Weights of a small GPT-style language model, trained from scratch on English Wikipedia: a variant of Muon for these matrices.
MLP neurons of a small language model. Each row is named by its layer, matrix (down: output weights) and neuron, and shows model dimensions 352-447. Each number is 500 + 50 x the weight over its row's rms, rounded and kept within 0 to 999. Numbers have three digits each.
After each neuron's rows, "raises" lists the tokens whose logits its output raises most directly, leaving later layers aside.

L10.down1182:492495500482523481445490520472488510486497569550545499565506425506426491551476590324586482483551610599506512494495557512508533528488468466520492421504520526575609461538524421501471508439554433587496487418439447548540511499429571504480426463558531533480510488518518514431454490537500501479
raises: "al", "ship", "boat", "int", "bil"

L10.down1300:481496490532537535493551465492603497448512319485590472546650547457454564456602434478545420498545503555495452389476374426581519513556416460533457559468477534572545502514577486459495635500572425537500539471518506504546484526585481511530520607600547494435531536373546467445496423486476507436
raises: " learns", " finds", " starts", " becomes", " comes"

L9.down1977:494561526460494338412490496524526532585390564446448461507545491484454612528537526542531422509496479577524507479500589556455532518524545601446449436526541533559452503572395481445572466433567550417534542480502486535526389507568501475582490520476413525545513534554417510516399466433499411466
raises: "ted", "ize", "ix", "ál", "ical"

L10.down1988:556561450535465423499497493548553533568535514564484484570439424478440519464575463479512537516479571588491475474466489552491556517470508452523476576530515418511456487486571486396484567549443453488452394501580485504543477419508558465560508575554511548504529494506385501526526541444504459494
raises: " help", " follow", " use", " reveal", " produce"

L9.down1664:456553554443451406435492468387518508356574519444466494443456504569427440432548512404583489446452491537483431619541584616437593406510475526497474470587545500417476523498484451580466523510521521434558515484517467529551511573483519523466513561440530558530502442548489552520564479487384498544
raises: "house", "board", "track", "boy", "child"

L9.down1288:481420447455464479499584573543474537492467589424486400502506499548472573525524527675431388451496528497495515511500504472409512488432492476496458495468585430492562507481413538534547547414511585452433572480544451534476565576519539547639497568517418547488383472447345465605546535515467451481
raises: "\"", " \"", " |", ")", "5)"

L9.down185:477514462457547539647513508492448482500421405536513512487558487506441398540512442605429475541511530469559561552402496489439540537577497493512535425509620443496509526534502564389492537457475427534501560459487477470457567470395450494543533519551468548453607466546442580435565516519615587510
raises: "\n", " \"", " and", " ", " ("

L10.down1851:444530459471497478475527444539511473593486530395511536399485470517536472549553511489640526496549572459479487410505450515513541469526497497470554437488503438613498457486499484485423534506541528491517508557451470476653468415461456530488522530487546628456513446479504490457537520517478482520
raises: "tive", "tion", "enti", "tu", "ira"

L9.down465:477476384467546570450474492596404540526505551554475444569528459542488425518528575506553464469485529507624525609469465577483448502477481445493505518561436470517425429448469457505518501563508574457533415535456445525630517432418441496528530484542465520517484430450493575509569555539488517575
raises: "30", "60", "40", "80", "00"

L9.down760:529553448444502631451581534531508575470484486461569586490563581499424555443418577441538410495517442509521520592529487439517481500455541438545528551530548479451537478449550448573532395511502493599389459552490472454482637474471570475472411460534448523478498509496424494550578510522435499536
raises: "in", "ik", "io", "is", "ino"

L10.down1057:503509567485539546462542517586457495520573537515418509495455552539521523566462524566515468562445443504440494544591468571468549510463520552597474443428487494511499456445497539476460495599497588472557579506606537438572536510561496513538628537494472478394570485509498519558501541530507444467
raises: " back", "hen", "hav", "ug", " away"

L9.down319:530407484518500433522540483449443536460497571531473490538437532601501490499451465507460486517492464399446497501441475551558484443594419456437476468484461482527518431494505513556483583546515571493470473497502591575551528551533403417520613409443537517513477476523399515492485529557502447439
raises: " brothers", " daughters", " sons", " parents", " girlfriend"

L10.down869:446494520639491698524563383403534489496626563412450458502491518463453523459442436502508534546485473431486459492497484560574523522456577562511558552481548508547437538556535591460554578428498530429547504587466477523552471532500529456489525481489497498540505446451528559498511473497460396477
raises: "ris", "do", " number", "re", "ri"

L10.down1983:518513535437493496550533514447490508428480472494489512529488451431484519463525553582486527520501428557509546512574531499469565640430518461543505556499449498621484572408458503429486465538350480476465450539455578508546473531587494453522424464404591458423522520484483460365457506505498381498
raises: " minimum", "ability", " average", " maximum", " levels"

L10.down943:535486459363493561470490527508511482510525490487483482398515496564501525513598461495463577503489492489437592492512455487508460554513532406530484409490529587486436632472489451492462449486689553482518508578363437449515485579538468410465489493433458531499535414505420484499552430468431509541
raises: "dy", "est", "ny", "oz", "min"